Weights of a small GPT-style language model, trained from scratch on English Wikipedia: no biases in attention or MLP, untied embeddings.
MLP neurons of a small language model. Each row is named by its layer, matrix (gate and up: input weights) and neuron, and shows model dimensions 32-95. Each number is 200 + 20 x the weight over its row's rms, rounded and kept within 0 to 999. A neuron's up and down rows have the sign that makes its largest values positive.
After each neuron's rows, "fires after" lists the tokens most often just before its 100 highest values on Wikipedia text that the model never trained on. A number after a token or word is its count.

L7.gate444,214,188,192,195,178,210,199,222,212,224,201,187,209,204,192,227,172,244,190,206,177,169,189,190,209,209,213,217,200,215,193,234,206,208,206,216,182,193,187,224,206,182,212,180,213,188,219,209,217,187,229,197,227,168,189,188,197,191,201,180,190,255,184,193
L7.up444,188,236,172,205,228,193,190,233,235,231,183,211,168,191,178,183,196,179,170,201,218,213,213,210,204,217,193,209,199,205,216,218,212,200,183,189,201,221,152,232,203,168,220,217,188,183,223,194,181,185,193,238,173,194,222,203,189,185,210,227,168,221,221,208
fires after: "s" 42, " " 15, " S" 9, " p" 7, "p" 5

L4.gate352,198,178,202,210,163,218,198,213,188,184,176,209,202,208,208,182,209,186,173,168,234,178,201,205,167,199,172,207,225,231,177,193,185,208,207,185,209,239,180,182,165,205,229,166,192,198,231,170,191,170,210,221,213,197,175,169,175,206,191,156,202,182,211,197
L4.up352,211,190,205,222,197,158,189,196,204,199,177,204,184,196,183,213,243,181,171,171,198,187,211,159,216,211,177,217,183,199,204,224,227,226,208,165,210,207,192,197,204,194,200,205,177,183,179,219,238,168,210,178,213,217,184,220,169,195,161,166,180,190,205,224
fires after: " a" 15, " an" 10, " Her" 7, "c" 7, " He" 6, " ex" 5

L4.gate36,199,179,176,226,192,204,200,185,154,202,211,239,221,225,188,196,165,184,216,224,222,192,214,207,197,234,238,176,201,187,187,185,208,173,178,197,151,181,227,183,182,204,209,209,230,180,185,187,216,176,132,192,202,230,204,195,182,182,183,196,193,256,214,188
L4.up36,221,194,263,215,203,180,173,187,170,226,189,195,192,210,192,236,155,194,207,195,176,220,215,176,199,191,205,200,198,209,194,205,212,181,201,150,232,167,194,222,183,245,182,211,171,206,199,230,175,232,188,196,201,208,205,206,203,192,169,205,182,178,181,220
fires after: " c" 22, "c" 20, "cc" 14, " D" 9, "d" 9, " C" 8

L4.gate348,224,212,197,152,205,207,208,217,188,174,204,187,180,230,241,225,213,174,208,199,215,197,193,181,205,208,191,192,220,190,214,186,208,215,206,190,202,212,203,220,223,204,206,173,228,191,199,204,225,190,210,186,215,216,216,210,207,200,193,203,189,231,177,227
L4.up348,198,224,210,208,180,189,165,198,237,217,200,183,176,178,239,178,208,220,181,176,184,198,226,208,192,185,198,205,189,189,192,209,163,188,230,203,195,235,191,194,201,213,213,226,200,214,184,234,200,219,159,163,205,201,178,212,210,180,167,199,237,204,159,215
fires after: "s" 39, " ex" 23, "re" 9, " Ex" 4, " main" 4

L6.gate158,202,225,205,194,223,196,238,225,228,201,215,197,204,196,200,243,164,189,205,220,193,179,231,210,197,170,201,178,210,177,198,223,226,204,205,216,221,152,218,236,244,172,201,198,187,182,193,190,199,208,156,195,167,186,187,222,181,217,198,178,233,186,180,184
L6.up158,201,182,198,196,207,206,209,200,213,172,163,184,209,224,231,200,226,247,156,189,235,183,182,180,237,235,223,201,218,218,211,217,180,225,209,209,203,190,206,204,205,227,224,213,173,190,240,214,206,223,207,204,179,190,207,202,224,207,194,182,208,189,203,227
fires after: " de" 14, "/" 14, "ta" 11, "i" 9, "ho" 8, " " 5

L7.gate494,170,221,274,179,204,163,161,207,158,200,186,212,191,229,223,177,212,171,191,193,188,221,195,215,225,204,184,187,171,235,207,176,193,201,229,175,204,209,201,178,238,202,201,183,214,220,196,200,201,184,186,186,202,191,187,220,209,188,209,220,210,190,214,233
L7.up494,191,240,241,194,183,164,219,180,234,228,207,203,201,224,194,179,180,175,211,201,219,206,195,215,212,250,221,187,180,190,150,180,198,205,211,242,190,196,193,180,196,183,178,204,212,214,181,183,217,185,155,197,267,193,186,188,174,219,196,211,197,189,226,218
fires after: " K" 19, " the" 10, "C" 8, " C" 7, " The" 6, " F" 6

L9.gate433,218,183,211,213,215,238,173,214,179,164,203,207,230,192,177,223,169,180,176,218,235,195,192,177,185,225,215,190,193,201,178,168,251,174,179,209,200,199,193,200,202,182,195,182,196,226,205,204,212,180,207,181,179,177,200,170,172,198,209,200,213,185,205,216
L9.up433,196,198,214,230,217,162,181,213,185,210,180,210,191,162,198,195,165,196,191,191,201,184,190,194,214,198,198,167,181,187,225,161,211,214,179,217,178,189,189,197,223,232,195,210,181,190,213,184,227,194,197,207,180,212,192,206,171,209,155,208,203,179,193,201
fires after: " C" 28, " c" 23, "C" 9, " " 9

L4.gate89,190,224,204,203,229,199,192,186,194,202,163,178,218,204,205,197,221,211,217,217,230,207,214,209,188,213,194,212,200,193,186,192,202,230,237,181,216,208,212,235,185,219,199,194,222,238,217,196,184,232,165,216,194,225,230,195,200,210,183,173,223,219,166,167
L4.up89,196,214,212,200,218,153,197,185,213,190,200,198,168,186,197,159,176,214,176,181,211,179,211,179,196,213,182,220,185,194,183,223,173,232,154,225,246,208,212,205,198,201,215,217,149,250,208,167,186,213,215,199,199,229,229,202,164,215,247,219,212,200,184,201
fires after: " re" 19, " Bra" 14, "ne" 14, " " 10, " pro" 7, "mmer" 5

L7.gate269,194,209,215,176,209,233,199,191,209,203,241,196,215,240,218,217,226,178,178,199,214,211,182,199,166,197,199,230,228,203,177,223,207,197,184,179,226,201,228,200,195,189,209,182,213,216,199,194,189,172,243,213,189,179,202,212,191,200,217,198,176,260,201,236
L7.up269,212,210,203,152,207,180,183,217,174,195,203,210,169,160,176,188,217,230,196,194,207,218,168,219,192,197,220,183,188,201,204,181,180,163,177,237,191,185,194,203,200,211,212,178,234,209,194,213,200,133,180,216,217,250,170,210,167,225,191,175,172,204,183,225
fires after: " (" 46, "\n" 5, "s" 5, "iz" 4, "z" 4, " Sh" 4

L6.gate472,179,186,203,189,187,208,215,227,207,190,192,194,205,211,202,222,176,201,213,209,243,180,199,194,171,211,202,177,236,188,189,163,213,194,176,166,177,178,197,186,225,208,204,226,213,203,213,187,177,201,217,226,209,211,206,187,158,237,198,162,185,214,153,179
L6.up472,167,200,208,218,191,208,199,168,183,202,194,219,202,210,205,206,228,216,198,219,198,198,226,182,200,216,195,197,215,183,192,187,197,195,191,206,203,203,216,211,196,210,226,210,185,179,249,187,204,198,171,189,180,248,190,196,174,201,203,145,215,227,220,200
fires after: " comp" 18, "min" 12, " sign" 7, "ir" 6, "mmer" 5, " f" 4

L10.gate321,218,268,181,223,215,186,209,189,217,204,186,181,214,173,185,170,167,230,174,217,250,201,181,189,223,190,197,221,211,191,198,175,184,211,225,219,162,197,242,221,212,216,225,204,213,159,204,201,218,214,181,170,190,188,174,210,199,184,225,191,221,231,209,192
L10.up321,182,188,211,182,204,152,207,202,202,223,164,202,209,214,193,207,199,209,196,182,167,222,200,219,192,196,210,192,194,198,170,206,139,202,189,237,195,215,196,207,238,198,161,205,190,212,196,186,192,207,207,220,228,191,200,213,193,243,185,249,191,198,209,162
fires after: " " 43, "7" 5, "2" 5, "8" 5, "9" 4, "0" 4

L10.gate79,187,224,196,190,185,162,205,240,228,191,214,205,192,200,231,226,174,209,217,204,181,212,198,221,227,209,208,186,206,206,193,203,182,199,220,211,191,177,195,228,233,199,231,190,195,211,208,197,198,194,177,161,213,187,191,205,200,167,205,181,219,230,185,200
L10.up79,215,220,227,184,192,183,203,216,211,211,173,186,163,208,181,166,210,179,191,215,201,207,207,183,177,189,217,221,251,204,217,194,139,221,183,197,220,217,168,233,209,220,208,220,162,192,214,205,215,186,189,203,229,210,233,209,184,210,192,194,171,231,217,188
fires after: " p" 40, " the" 10, " " 8

L4.gate403,154,180,186,187,198,244,193,213,222,154,188,198,191,211,197,185,228,205,181,214,189,197,179,224,178,218,188,208,219,231,224,211,227,223,190,198,194,191,204,207,193,208,198,211,215,213,202,237,183,193,186,215,169,217,184,218,172,179,197,188,168,206,187,221
L4.up403,213,190,201,228,177,260,198,217,188,213,181,195,192,202,185,189,235,250,184,235,208,217,169,234,193,180,229,226,208,253,190,211,197,229,207,209,223,208,203,208,174,229,221,198,228,221,206,220,189,180,203,177,204,187,182,210,200,224,201,199,182,196,227,178
fires after: "d" 24, "s" 11, "in" 9, "ent" 7, " Sa" 7, "iz" 6

L4.gate394,195,215,184,178,202,181,181,205,197,188,173,191,220,207,205,192,208,209,207,161,199,182,184,178,183,197,231,196,198,185,195,242,214,233,196,195,190,204,193,213,204,208,236,200,206,170,182,188,221,209,220,197,199,199,201,204,158,205,212,203,240,246,200,215
L4.up394,186,238,202,181,187,196,210,177,229,188,176,188,188,190,181,212,182,238,177,171,221,190,176,178,196,219,225,183,194,207,193,217,192,228,195,164,196,243,218,182,151,207,200,222,193,244,230,194,212,200,256,192,188,226,186,212,222,200,191,188,200,171,183,233
fires after: "f" 21, " W" 13, "s" 10, "we" 10, "fe" 8, "re" 5

L4.gate482,186,179,208,178,209,217,235,201,212,200,206,215,179,197,183,192,189,220,199,195,193,209,203,179,213,168,198,218,188,203,205,190,207,190,191,186,214,150,208,199,213,236,224,194,188,233,187,159,179,171,208,216,195,219,198,214,181,171,233,193,197,207,195,204
L4.up482,197,185,179,194,191,193,224,232,210,186,163,200,252,188,216,209,197,205,199,182,181,219,195,164,227,199,200,227,193,179,222,181,189,224,185,195,195,188,186,182,210,255,169,178,187,210,201,168,207,208,184,196,206,220,169,218,189,204,140,195,223,245,189,194
fires after: " Be" 27, " Li" 12, " T" 7, " in" 6, " In" 6

L9.gate117,241,187,219,209,208,204,227,187,216,189,186,155,204,188,153,181,214,240,219,223,201,183,201,205,218,238,198,221,175,190,191,229,233,195,214,202,195,176,210,233,192,186,209,182,181,232,175,164,207,202,206,223,214,194,170,182,186,180,222,168,195,190,181,179
L9.up117,214,193,174,217,202,206,187,199,225,224,200,200,198,214,212,185,209,218,213,220,168,225,165,226,201,163,200,228,211,236,195,178,189,197,198,179,190,189,164,200,198,202,162,209,176,204,177,186,198,211,150,199,234,205,177,210,174,207,208,189,159,185,187,163
fires after: " in" 21, "," 13, "born" 11, ":" 8, "n" 6, " In" 5

L10.gate387,179,237,175,183,208,242,208,252,225,234,207,172,203,209,204,232,231,205,221,171,195,240,200,179,228,198,240,225,178,231,234,195,188,184,199,213,181,148,204,247,188,227,226,185,214,196,204,198,233,192,171,228,198,197,181,192,190,151,182,214,205,222,212,190
L10.up387,194,204,228,242,190,184,195,215,163,229,177,199,224,194,216,197,151,215,209,217,198,182,198,197,202,185,220,192,195,227,225,217,252,178,232,193,237,180,201,163,177,189,174,227,184,222,196,248,190,193,164,155,204,180,219,189,224,165,182,222,181,198,220,189
fires after: " E" 16, " D" 12, "li" 10, " C" 7, "I" 6, "." 6

L10.gate344,189,175,217,195,185,241,183,227,209,225,211,193,188,224,172,206,186,161,211,208,211,180,170,185,186,199,225,222,192,200,202,216,228,183,181,194,207,197,202,190,167,208,190,157,206,187,181,191,161,203,225,228,199,243,200,179,238,184,209,220,185,208,206,223
L10.up344,194,213,185,182,230,205,198,184,223,186,184,210,208,210,214,207,191,185,196,211,172,189,214,186,246,165,172,203,201,174,211,228,205,187,180,210,179,225,179,208,203,199,193,200,210,223,213,206,228,169,184,193,253,206,212,250,210,206,203,193,202,203,182,228
fires after: " (" 25, " ex" 23, "," 9, " Ex" 7, "s" 4

L4.gate468,216,199,199,194,240,178,173,202,208,212,173,210,184,201,168,195,239,208,198,225,209,161,194,202,204,209,198,216,195,197,240,193,204,219,230,182,206,200,208,169,210,214,195,212,195,207,203,206,162,191,245,178,217,204,215,208,218,179,197,171,219,206,186,199
L4.up468,207,194,203,214,216,211,155,199,202,189,186,182,206,223,177,224,236,162,208,191,193,189,224,206,172,221,194,192,191,239,233,244,191,234,186,197,239,195,211,207,229,191,221,199,186,184,198,190,232,192,211,175,189,209,190,205,177,234,203,205,246,206,182,184
fires after: " " 37, " re" 14, "-" 12, " pro" 4

L4.gate19,172,197,200,183,178,180,184,216,178,193,228,195,215,208,195,189,182,168,220,200,213,180,206,187,230,200,165,188,202,218,220,216,184,209,197,193,230,227,229,234,181,203,216,241,212,207,200,198,222,183,144,223,203,198,211,234,182,212,182,221,224,184,187,199
L4.up19,197,233,223,171,177,222,196,197,203,195,178,187,198,189,237,190,188,207,235,177,243,170,196,233,182,226,209,197,211,227,200,168,185,232,197,215,199,168,219,211,171,192,214,200,216,185,177,166,222,190,175,169,209,209,196,239,210,197,174,243,179,200,213,246
fires after: " the" 19, " d" 13, " large" 11, " The" 10, "ar" 8, "light" 6

L7.gate436,201,219,214,180,184,182,187,237,212,237,211,190,174,215,180,221,223,196,225,192,206,204,198,199,200,218,218,199,170,226,221,218,190,190,252,189,212,168,205,194,220,183,205,193,202,202,207,196,201,207,179,208,174,206,178,158,174,172,193,195,203,214,194,223
L7.up436,215,195,200,194,182,150,220,188,202,232,215,198,180,231,191,179,201,199,194,172,219,208,216,211,219,163,200,200,236,203,215,182,177,176,193,190,213,194,226,215,185,169,178,188,167,203,208,175,207,212,191,183,222,190,227,165,199,177,183,179,187,187,195,167
fires after: " pro" 22, " " 12, "ro" 12, " Pro" 9, " do" 8, " con" 7